python train.py --intermediate_size=576 --hidden_act="swiglu" --rope_fraction=1.0 --qk_norm=false --attn_scale=0.125 --bias="all" --init="trunc" --init_std_up=0.0303 --optimizer="cautious_adamw" --beta1=0.9 --beta2=0.95 --batch_tokens=32768 --max_seq_len=256 --doc_mask=true
MLP neurons of a small language model. Each row is named by its layer, matrix (gate and up: input weights) and neuron, and shows model dimensions 0-191. Each number is 128 + 24 x the weight over its row's rms, rounded and kept within 0 to 255. Numbers have three digits each. A neuron's up and down rows have the sign that makes its largest values positive.
A block is one neuron, or neurons of one layer that tend to fire together. Before each block is what it responds to, as a language model described it from the Wikipedia text at the highest values.

Responds to: Biographical subject reference. Tokens naming a biography's subject as a clause subject, mostly "he"/"she" after a comma or period, or a surname's last piece, just before a verb (he won, he returned, Adams started).
L11.gate235:099156156148115128133157085086126127159124098113097124170140155089126139095129124102100141168138111113140087104124125107176148119145128100141124138132159113111119161129134123127154128119139130122110140132129112138134114127127122141103128141085102132185155148131121166165125124104104136147156097090147129078163138123129109148134136120191101101100133131163110133108135045169130109137116142122146073156118121164105122122077090134109127136121083103151146140136173126108156133133137137121103139078123164134138203109171107090174141113098138121138149183126156093102112094121134158148
L11.up235:129071141137115144123125115125163093127142091089126133154148130122142126148183130129121123131154112117123148120142081104130092146101119098124139158146112159129149163169112159140104143154089090097095080117105144133125132152152121146126096158132163114125114172135139154125105162111175120156130139106103151159127149150085151118059167091183132110148143146168108126147158129110147108154116115115146137176155106123089122118154128099139112097136103120106126174127131117127094149113096122188137117106146105108113102161111137114118144119135069153127143161134130136114160144186094124145

Responds to: Conditional and subordinating connectives. Fires on clause-opening connectives, most strongly "if" introducing a condition, also "when", "even", "though", "whatever", "as", "and", often their final word piece.
L7.gate120:107096141133103110162161144127149120171152131129132109166116149094097151106153142135106126135131141131157103101130133114103115088133118177098143121132124126107107139128103143106177118111099082151139108116141102114132094103106158117150123155131127113149095115133161130139085117153111137092133128153135138126127158155123116094151149160131107161116120103117138146079105134104062132132139133095133110137126163128118114121145117104122122141113128107119123166120107126133115163165169081183126151132140126137124118112139121138158193118102105132079092111078108142175137171124124161090
L7.up120:164119115105130095155107135149129126135160110161134114104123135151128126089121144123103118094174133077137125092150146093118187157128112132122083138105108066126124126116131157151133126118114092140124127135167112122131149096123150114103175133143151147114142099154133128124160167123124145141101130086110157094099155146145122120108074137125161104128073095155159123116102115117102132131112141079151093130095132158181100115190149145146132119132110157129097153140128119091076125117149135153132163133116146196132147079136126133117110159126101097125113111131153130169144163136106114164
L7.gate189:124149171138124094134118122124129128118179103122100131171141154131105157111165128119094161132165132120151133151115136101143105132139085138123171133131142174154115090120115146109125132143144097131137144100121137117148160075157173183093151139089135125180091129079120168161138128148140115104116104097156095120062114143144122110099123161150119122117139141138150127114170116141137148114126108111151114119136118133135129119119133165140157102066129112111125122099097150131181099121123147155162083155123178162126215134124160117092101099107087109121144124119109132119113095142139126123
L7.up189:132132149125135139080105152095107145175127153111114174156100124115077146092139123107121108120133104164150127099181116110083109102128177095130137142132118155118093148103127122116149152128117138137135115148118144155116089133135130125138112119140131109127107127120100121092140118102106086088116089100146169149118097135141150174159112161120121164150132127105142185105190139124101079088091127114180141141141121136129155140139140162160171175125074098115115131113127136136125137118109157137144112122167146112125111093143130155132120157134097169170076119111088151133146156101131153133
L7.gate190:159111123141135125104127100138157122109113168110162168158085100129137139139093164156142123123119131160053106124164112148105152126170159132096142120114141106095127157108216141121145107139141158154151110133129128115114151117135139113117130119116144123128129155089122151126119080100089108111115145178108110103122087101136144091141089134112112135144164106132114129147098158095132142092121123136188125128168148125160114104130109158132145166128114141149114074122131114168117135125122180114102157111136090123161133133102088141114149114146087131129091101160166137120122137106145188127
L7.up190:175131103153119133158101134137121159102112120112107111105150106168152111143150185148093117127173111102100097101186158082149137172151120163126111134116162135121138194144116131094174122127123126129105125146118141069128189096092128150114127137165141151151133114151176142141107076168124123107147109132159069158133094144144158101128124104080134107098148129078096111132135133125096116098106127173151133152112145147082153152124126140122115121145137096134160142080141152123109140148115175128128143115100121128089133128105100124122115129175102115113153099154156123138124124120103089104
L7.gate286:085128126137101115161142145140097120170090154122115129108123108105099156102115156127175141111176127153140106136127117114124098117150128195158181129113134097122122153123113148108099141154121156098113142128166136129103137133104139142115124132123135174143160117099132087116094073093123107163081120118167164098154142142133160132107135169146158091102136088122128145186125095103152059111110136132153061135111130114095148124140144125147164155147086123130128115143087162129139109120139103131128128154086112138126158112120140121182118097136106109156093132143123124176107142073127114133
L7.up286:118165117161156126155150149083144138126124120157142131172106093125148139108118115159117123128160173132146095152113131064133084172146119143123143126125157126127126121156111125126183118111157148179160156138145108114132117136143148102129107131114100113102120118103132130094114121137110091075152142147130158109085147140086140114147112101121100132127139097130170168131150171144150109166134111129108172160092139108130138137150109136141144119168165119106111124107114154116136099103139098144115125099147117146138137131147126141123120119112092117141149106147104107119128129131127158044
L7.gate317:141161147124131102103116140129116098094104118100096147152123164129091132159108078181133133132107139150132152153132137131118133146176117161133094085159118145139100111140143128129128097084120164089139107127152134117126086125113083143108120118104163129097123121095132122134086146102108083085155082095168159114123129115166127122145129146118140158168125117126125139154166150120199107112093126117122136100107132116118084131147161151140133151077158088112167156150126153147098110107112173147148111142121150150113135173151118126090082113124122106162125124127122125131115133121165136096
L7.up317:172133109157109070113151095119148091156115122146168133132162127129129129167107093122097107136133156115102101102146166096109111115146105132146085110122110154167083124147151089119152122096151176119093135116097114104148074184099160129116118144110144168135089113148111128149159129082170123112120108084150113156184129144149140116116135138067101119127135147131092102094158169100134097133112137144145109135110154189108147160147154109111170169116131104083131145146121144095105135113110141086124147149114160133135143108143108139128127139094120128168149137160134130174132133140098109114
L7.gate365:131135142128169140124099164121111130103113132083140107165145100123097162146128124109169139147161150143091117159116083137125089165124101148124171108159133168121117151124085102130115131109145159090134104153142137170128127111108076164060112117094174098125126099151122145120154102096126119105126116132135116157086135095138153100096094130099165131129174129125129109113133127106098117111145113127137102142141155109113141125111121140138152152143138082147159093130102126143174106154122130131130161156162107178114094122138125123180105133145092130146159110149125124098110098160148151073
L7.up365:096173116067113142135124102095148126129139094133174121141115121118132127102136120132137139159136139108153128118100106098108104131101132135108117153099132116108127160145138117144151122128155170135144114097125137140087136178128117136118101130107114152169177150104155108148115106141093137096156098088140142111125134102147197122115131129125144123175153106145126154191165089164144112110118168168123106170166120126129126093166133137142099124129135131107143104076085097135147126137113131065149101120155129162080166085153117103113146132102136122165150110131128116091109093106120173114
L7.gate401:110148143104087152135094121123136110122133124140157115131110110134115157132160155144091140154115122118144093151112095115088113118088136143134140144180127111100138152120088134121101134201090090113094120124140124114116143133151150106114106122109130173124158120094110121172131152146122124121113120111159110145094127163090127154148114143164150143136151077147103132135144145145121121116113145069082114137137181090156115127101119128188152119027152114146155100191132173114138109122107126158123126117113113113102128110156093124170092138131120121132101127165123090183150130136124109097
L7.up401:144144143150134137108128131155142155135116161149149082109088121151098142103119137150131134132097146108161120167125128103110127112133108086123132148122115090111135106167144189117136139087148125141153120162117112158106125124121119062174126138104128117103141146133171075116124137132085180097116135126135170094091117153125113141122099172088105094133105118063151143114151101131128140146153135111126161109160128124093119152155104176155129129152086098113123115144083124162159173085089135146161128139091156142137114130171125130120167086114160158115138137119129139109115120115140152093
L7.gate418:132171072097147136136140134128135101077118105138140095125111161130122118118133183110149155092156116127141115111093125148111097104134109131087157155136149136113087088125133106140130163130114075111148181158141156130130136141104146116109143153099089103130134094142155138143115115163141128126149138117160140118116157134088093116164118115104102130122185126147137139146131102107140136090111120159129132114138113098148166106066101116157175106139147086094117141144186155127145123155090129110125122154145075140127143129190115143146105129149090140127148144088113096116125093134096126149
L7.up418:151117138139144109174142119116116123159136142122177124106095113104125168127159152127132111136085108107101148100139119159138134150154147139124150154136161153163144100102129114147130098133105116099125102135127144158123113197092122100131150115115097121093093143098100157144139106122155109131134140145176152157136128165121137118129145190133112145109173132143151146148171104116109066140147133149154109107135139101104108095112102111107135168133165119182113137120130120106126106147118155088147156094155093111125124154145117152086147094147095119086186103152087134077104136124118150185

Responds to: Anaphoric pronoun it/them. Object or subject pronouns such as it, them, him that refer back to an entity just named, often after as, when, where, or opening a sentence; also some mid-word fragments (ec, he, do).
L3.gate70:107106076131102155146105110104123093119157141090147099123134108130117119118119129125124156130114145109089110114123152128108146092162151096132112144107149110094100090135164151140148122123085118118111129146160117160173107106119169093115113153138169183110171149137127133106162118100140119138133158128146108174114145088140168111142123138132147146143115114130163125134173101102139091108139093154131141102136144145090115162130083119147081138108144088112153171165110138160103169130158095111161099109118130121145125104137108121122105132158134112146183128137190110113074072175143125118
L3.up70:164139112086170119103132148124109134113108071109081128134142083139132147117111123137109134142137138123099112140109123167153137184077121125147088160127141086153141167133084111127103107117125178109089121129102109159133102100149135142100113098150110137116092122131102119101195179119133175134145144163132071139154142128125142144150136147147154130121073114146157128130138131104134127139103138163140130160174166166150143141070134142102130139157117115158144111120130132130064127158106109121139129137075122108117114122113114124121140152107146125156114113120151133085144136126110118133
L3.gate140:130103104117104165140149104126080132146162081116136150102103115113097130145116121113123117140131142120157142096107161110119151089128085216136147112138097110138114160175129154125135092145105192144133127166095146133149113128173122097125134162112111113114125120181115062148128143125153117132142153158145066120137153115083121130132144148078135117167127096179122139152142119117102119110106179134096137111092126134119130089154110146080170149128101129112120135123104118163140101120121094133091166146131138143170130125143151109121158143098069147116149116146141097111154130115092130162
L3.up140:145099096132092134136163141133136152127155085130136123121121097130132129144067089114114115129116121141143135102109145138111146201157131096148094158141129111148133162131122106095182128137122109133122149147130101140144159118150109119108134145137128132136147158126124108105162098129136136105139146147165091112175146130103116141173128123119113159108158133175128127112122125115115128120144106116120117154138133165108093129222104139148120083081097107132079109117107116101096139107144123123140101168129127141154111110118116106148134080152047159154131108160140131125125121120099129130
L3.gate256:135126138164071166094110152139091156159128137137074109138068157159164117090144120085102137112137142134133132125092104118135096135105121116128157122157071134142117200126128091112129096126101149090138136144111086131132083144132131125137157110175097115121145145094164166090121100118120091106136146109112093104135138126147146126151146135153110123128126116137121116192140130120105141115117121142150174151143114115104121129138144127121140154107148138135161181142124111147108149135133144165178131113104151156142173121151126125142130129144149146086084184158133121106149129100135123116
L3.up256:127104137125114138117136121114152115125145107149149115129187139106153154143157122094122117085135101111113115135125117185142170130116136136168130119151118132117127117121106094104101081170113141103135114098137155130107128109151135093142131165099124134133160097159125112143147159135135152115149132142126107095149168118132137128145103097121129080136158153133076100152143148132103126153049144111127157162138116139125136112133081124128144118090132118107114148168115154177117112121164145152123205101122095115178125152111181107102081085135124173128155112111182146116098154107065149139
L3.gate325:131117127138138085120133151100144136075148105122079127093147148140172142138129167085144144134141109131136138145133136146166127152126105119092111130146126118159132150148136079164167128110106148146148081115153143169130120093144134130107137145100121152146102105152116126101107113077141091186157156133101126111153100127194115135113124130164114140120103087123110153121139100151109112081130139123142175137118141161118078142084106140130146151110129161163167098143135139144108106156151127094125109114097105108124126144168100167098171157134085092139111153129144104128135165154118162099
L3.up325:159152157095131127157119133143128144160113134112129084117142116148146127114135129104140099114138094141150117105121159167115148143107147134150122133169128118096180138115132079113130104072161113111101113122122077143089127163138146124154127106149113186119154162159123061148111157124128114140148100114152120121174152135128116123112139127132144117067145090113171109181173133152130122142111119153123127175101143114108093129151119102155150099152084141113179159135125136175145153137176123143129147117147133089097144119112136131127137114169165078110126081115123106122119128101097111135
L3.gate426:109089155116140112105130112113121123149134121119105101166114140120096144141086070160112146147130125144121147113171116118121110129143146102151157124122097114077085188105120136102115169150101145143134126106134145156096139089127106144130131143188129165116149133128121119122166103107128090131096158138160126106134166152093124095064146134125111127137140137152095124147187119129110123126122106117096121116126092163139117113117140147139120170103163109109141134145096108139094156107130141116139164176102120143110146102173066108135188083142131114144117127156150148111111128130162188142
L3.up426:171126121135159165122122157132107123105127143116162114126150128113128119129122148160117126134142102119127112153169105120133152191136123092140108117147127168089108172082133140114122148150122123164119143161125181128154100125140158133130077115129148140160164145120117172139144160101121101077120133119155048128139106138109132123145122135081116116102128105107090120130186153124081091154113111136166116138114122148106149142133162106091115121170132102128134121122105136164100151172169124107146127083133064109122094108130117154052165113094132112092145132087137131137149117161139121145
L3.gate428:097132187119160130188150106095147140121126129057130091112108133163156123124157121137148146107134164128165146101145093108114137119130152122141135130104116159136105118127124136137170146114129125109131138122117139115118110120095132144149108161106109187152102113142113143162175137124125097111117122138147143140107135099126175128168114139175105148164133115120122140118146113145086113123117109065141121077123123134131129119119114127115136108156163133145135179124129101177124104122133120120217145140134162115128076128170132127144127141166108117113119088129156108151143130091120118134
L3.up428:149079143147100088164149120147118118166120113119151083155133129135146117144113149119148132129140096151132125159111168134102180123137126125149115126150101151144157130139103134152130108118128141118093092127114145139089091139091092151120163099107131166126091063138134102139199118136114143115095110092093172123095111151144142158167129158121138141150137132113151124128140139105134106174097096112129166072135119123146104105098114159136173146171101112108172097147129121173111106117129121144158137137106157146163111145149086114158127092115134129123142120131136100127094133148136102152
L3.gate453:178151138117082153117155126125137084126138160150149105140130061132133151141081127137115153120124133115149161152142089098139144118154154129143121121146097117135132137125178115118097074113072145136132125124138146144085120123133155107099113100129135144142093100129105108117099107108135153116109126077163148104114166096086109181058108146101128114122147173137108101123148135152125141110133145110133167139096079145156124128116129169125137160134098181128125148135147130165115137116148149124131148127141168108103140122130194103116153095130158119108170181136145104108122153104124141117
L3.up453:141140072168150125129107134102121076122147173133116120148084096145144126119145123109130123158151141153138119092100128152069132154125151131098137141161122157126085196109129115109133156191156148124181155153078107093156098133127075114089167114127111114120118134165137123117123117125102106148151134070121140128129109132162168112109113120151126123112106113132123123123141100155127153202152120139158109119111128096105151131123123150141094134126119145134151153098152107129132095129155129144139109104126099153141135140100116173075141093138062132101153150118114106139151114147143106111
L3.gate477:186138141125144092125146147124134128172107120118118129157047144104140148161118113124134154160171128123093129112127096143118143179155136134124133132137112145131075168117110128111131115096147133122120112154151083153133129136108145157104094076138069172103125087116133124137171134109124123104133145128150159170119127099172151125126140104138135158080124100095089083119169093149151115171140116134109116146126115136115131115108133113117142133136145159141179183161133135166135125108124112101140141075098100172116106141133127151127142132115126181092129130168154127115086162130122117119
L3.up477:156086172144083112150171150143084142123171120110101107168096144143161153120131114112105126185139107143104113174094128151123134133131136094135117134098082154129133128130147120141133147145129133105104126153106108174127175055160134119089122124161084165095116126138093122116097123129118164165119103111129151108150133138112131149128138097119134148137131099094139149152111156154100161110099101128172076176122139144156115117146112143116147136157097103139132167146100170182164124136142169128115166137078120137138168086113152127128111127101139144096122127113139099112146139174134120099

Responds to: Negation and auxiliary chain. Fires on words between an auxiliary and its main verb, mostly not after was/could/did/had, also be, never, to, and -ly adverbs.
L11.gate569:161110156145135119147101128135134108113084168130071165146122145121141107123124127139139131179143132126144133095114113149159126106082110114122125176135122135101106127136117161153139153109140186169119087178150175104100145100152139152091106117104158177133163086147131107140148133093128056125164112099159115111136144155126133091128157147130119108117120099105128106138147144137154045100125139158126146070131133123096108136146115123167139115124081130129119105157121152143157141116104097114112113128104116169127131141153108121146118120107135128135094135112088158154102109141156104113
L11.up569:146135144147139141107085139118158081154107143099127121127166129089153111081155107134142133157127107098146111111124150137117149126124118115156134098123116109094116085129115167159154098125160136097065117121128128121115107109123162166128110121090167152092146081159150144131176142118119092092143125135101109092140127144099141146110148171151100104157075148089177133184119153119144087114123108138139150110111123103120108136142121137116137141088098127115084128120146127107165167138128136133096107139126146149125140093192101112122101134109146156138133136148109187132155113181100112123

Responds to: Third-person subject pronouns. Subject pronouns he/she starting a clause in biographies, often after "when", "where" or a full stop, e.g. "when he was"; also "he" pieces like "he|nce", "he|avily".
L7.gate84:105096115117133095145139103157137114124121107157142103123147106138159119134153136111081128157126114125119097125151120134151150128091099122088138122124102154160115115110120139125069100151160116179138180130127157162137111093166114137123139141160143147104147130142162129145089150139128137096128102135105143119155147117091143140125160116125138152168167113136100114143095108117173100146178187134190147149150121119137127187165123141093096107158137095102120135104114131165151128125066141132107144137131104124166164172125121120098099111115105165111164087095140141123057132095143126135
L7.up84:081169116116143147090116170131115157142108085135117108132120125108139104116156162146155163159137148100131129107076061136104155104132134147109121140120078156108104137155098131118121114162134121151152095142097128122130102114144151100114130118081197131160140156135140145102129082183134109113165119138123157145179155094110136100102110081163106113160149119121135107178109105135165121098129086150117139109137148123135144128109090106141134107169145142121124086149100131137193125106101098112111140098094133160148111117121166129162121149116104135155132126095150104101130124128150102107
L7.gate171:148136134075149127133117124141091135157114100161125131139133144116158150115161141153116149142135108152113157157079132154132137154083125082117103111123131131131099132127101093173130123123093133136138123092127108069135137154141170111163073124104051148124101140117156118090146140136127153111109142119121119106141125142114165160147127093153108108150116131127104141104165155164102118155131172133128136122153127116119151111152127106109100108144150154125126167111139143104131143132136135122118108135141119140150092177164130137171115115132125142079114157118146104142100096169131130158
L7.up171:134090113153123114130105113157117143120101160140114099136130108135146126143106111147092120124150123100106076175120135073110135138099140146122124103126109072143113170148144163110146141114166127143068111132123138143123102134088141159155142125140077159136169087158067113125121120142151102095138106107131164120129127188145129087136154141047163111117101146116139180108132139119102115138135146110115135125129124133146146082142124159108113131124123128084166145095116121167161125075140122139148143090119137120127164149148133132099133107132132137133119110132105128182154162139161150156
L7.gate201:088112134089152156146159141157129153087151142155141123109150117146088120155120160129153143131093144113123126138098149124130128092089120151068144081160152137134136170103112142165128125133114136127116110154084116091114161081137159133086132164123128114119152109142079148145137084192109139153153136082133141170099140145166116114116150162134109094080117115115127135086068145117171122148151119126116105168120137139120090135098084152140086110117160113138121104142120135097142121154124122102124110110140113121115166125112141119147135148129124112112143093137150125129136141141103141166
L7.up201:161131136116112096093100113121145095162134162165098144107153171157154131106141151102134143121176107123114137132128149137112127092106131101132127162092126176169095139158123147122166142100116112118156101161101157112102151163144118127142112096116133114148085098136152124075176121137113120160105126156115144162157151084130164129122185156141119132123122200148121097092095121123084140152145136195155140156114109122109144121145131140106142108147100138111124140133152134074118144117113093100102169143109124130166124117148145145119187117097131137128146135109139093117130113152123126119
L7.gate311:174092153091127138148095127130120100097096153116125105168106110121122146148129148112141134111135112108133098121127123131095163134118103098151103173102140149110104129122105147159153091142145110101133126158082111132123166166135161132127154121075119116128159211110132131098132140136078146095112108139184119146062133103129138097123113175133116127100135146087131158151139169153153090104100110090111166093119132128140107151119106151139114120143159098153187115106138120127119092106128164109132192123150145120146138141150163126156135137133080149090144108147139115156099128177131143139
L7.up311:113151089135123127130095130119141143109096144170092094140161125155159138163146156155113147140137150103140103099131140101123120127145125115143108127110174105163125129130113126094125162070117148147169104064132110136113111156071096124147164120133118135157132143180121077115115171145125109142102146131075142121130127160113112059157088137123100139140074150138123110112127119104146118146109124141154143125170173097109172104117106123137103149125119084122123172108120141089121123103175130117167121146170116163120136144114118147154125088114132147103121171123094137193123105143136129106
L7.gate318:126144100110135148167141198105104130129113120118144121186084110118143105114131092124150147137128134118084110149108108127144136152101132089121101135147096133158074155109150124097109186130124159132109090129162122134117112124129177192133131118069112163133132112088136104109153107124124118155142109099130128192137157093107137114140143079122137138132154142141122168141149103125105101125118133110119118116153130165123131166137128145116141087077094137140126144172109099175156128147179114151173139127141150137123129126099109127135093098128122123084125183143133125119130149107096124066
L7.up318:141160089150106161155134106097166128127065151143108115146106112124158140155127115113102142128117114106128127104127094114142146135138134097136117173143121150137124177102108117144089111129069119114085118131137126161131126146156131107134089156103117169139136128129116092145102128127121139171114133151122149134193154148125099139112159137113124104116121122178088147096128130098085126077138125140162098111133150110140144110139080121134135148101174173112116216110117149150109149103134123124148150100156176134150159067154128146129143146114179108103108132093129128099136162156131123119
L7.gate361:132096134114158132121100130125138121145093160128177176155121154118138098108182109126174144105143124123139092100079100149092114109127172125106134149117155179103102153121124130120134125148130107143137135101158142160134152126105146055138093119139104139124106132138145147104119129164128154128107113135119130180102120133107137155131133165108161108102115122113163088142140148150110111116146166117145112098100149124125136113064135113168085087132145106126134121117147145085102158112113116175090122103138147071133118134139114127134161140127158162088134117104114092093067119077113177113
L7.up361:136128080119120165186138181136140177129069095135116116135130163141122105129136124119156121131056079087097125158095136123134165141147173126123107153090103131100128108103112114151111146106118122137118147091135130142099142115115149133131133179114124086170132123136113098148139111140128121112140113137170136145185097118161128113154131111127084130114096109184109106114144111138107130116143143156121138115125118096165128121127132146127136068119093153102130117120133111129137125132104128129133103112150165111146187119146108151111110114079084120107147121114116143144157133116178104146
L7.gate371:136142126158160100114135122102125157107112127118103113162150153156142179115140142096137200111134087200127129150132097158142146121098101119098174130113115161156104103182122130161078189112135101099103148074117071131115147122135129135116151145101123079120113115120146123111135127144098111161123144167140106112151132148093150148108155120142132136103088094120122135120119098099101137131113134144106113107139115129162112110061116130132157141097159145096126116159118159144124107116159130132134136134154146130133190155148125103157122125115127101117134135110084094101167109164114106115
L7.up371:101099137177156115165100085111134115109118102094126128114124145116114090116173124111113146144120147134109138138145105117129120150124152108127169152130152134164145124130099147176108149181167137142102182113167132101140119174079174146118128126119152140116096149140131109163168072131174107145087107135128099134118133131158134143135143121144123123108164129158088134151170178126102133178130120114125144154123140125109118121112121091104126094088115134142126099158193116113105112122145097103153153110131124085125107119120136131142143082162169156101142121118135084108136088189111111137
L7.gate389:125137103118184116144155158128109090130100111140159134139116115115099130084137146140108169127086122119135130150141120174070095133112104135092183148119086073145079145104100133116092173158155110141145143100116150127114124140142146136118110127098132096137146115127137109122167075136140151105105121117145190163147133126139148142101112169129125101150162145107075147155142141145137097129156113124090098162131124148146122164116169133152094143117116107103156147146125091099113165075150125164115127180159126147140119121137124108125121118115121141114149109108094119124130093116081127135
L7.up389:103118109133131136118083129162126113106056140131119118185103109159152136133172064105157143125105107153107134144125149128123138159095146167118149136154125119115128110124124156121087149117150132107119149111095123149157121059147122139105118135186164102101153102154127128157097088111170166157148089130126135108129132097116163126126146125127120085148129102155130134152071106142158129141135126164143123099164153128120132127085126096168117122111127087089097115109173140079130104095130088151163155122150165097122128123094164084164138110136157103147147131147171134132140165109150106128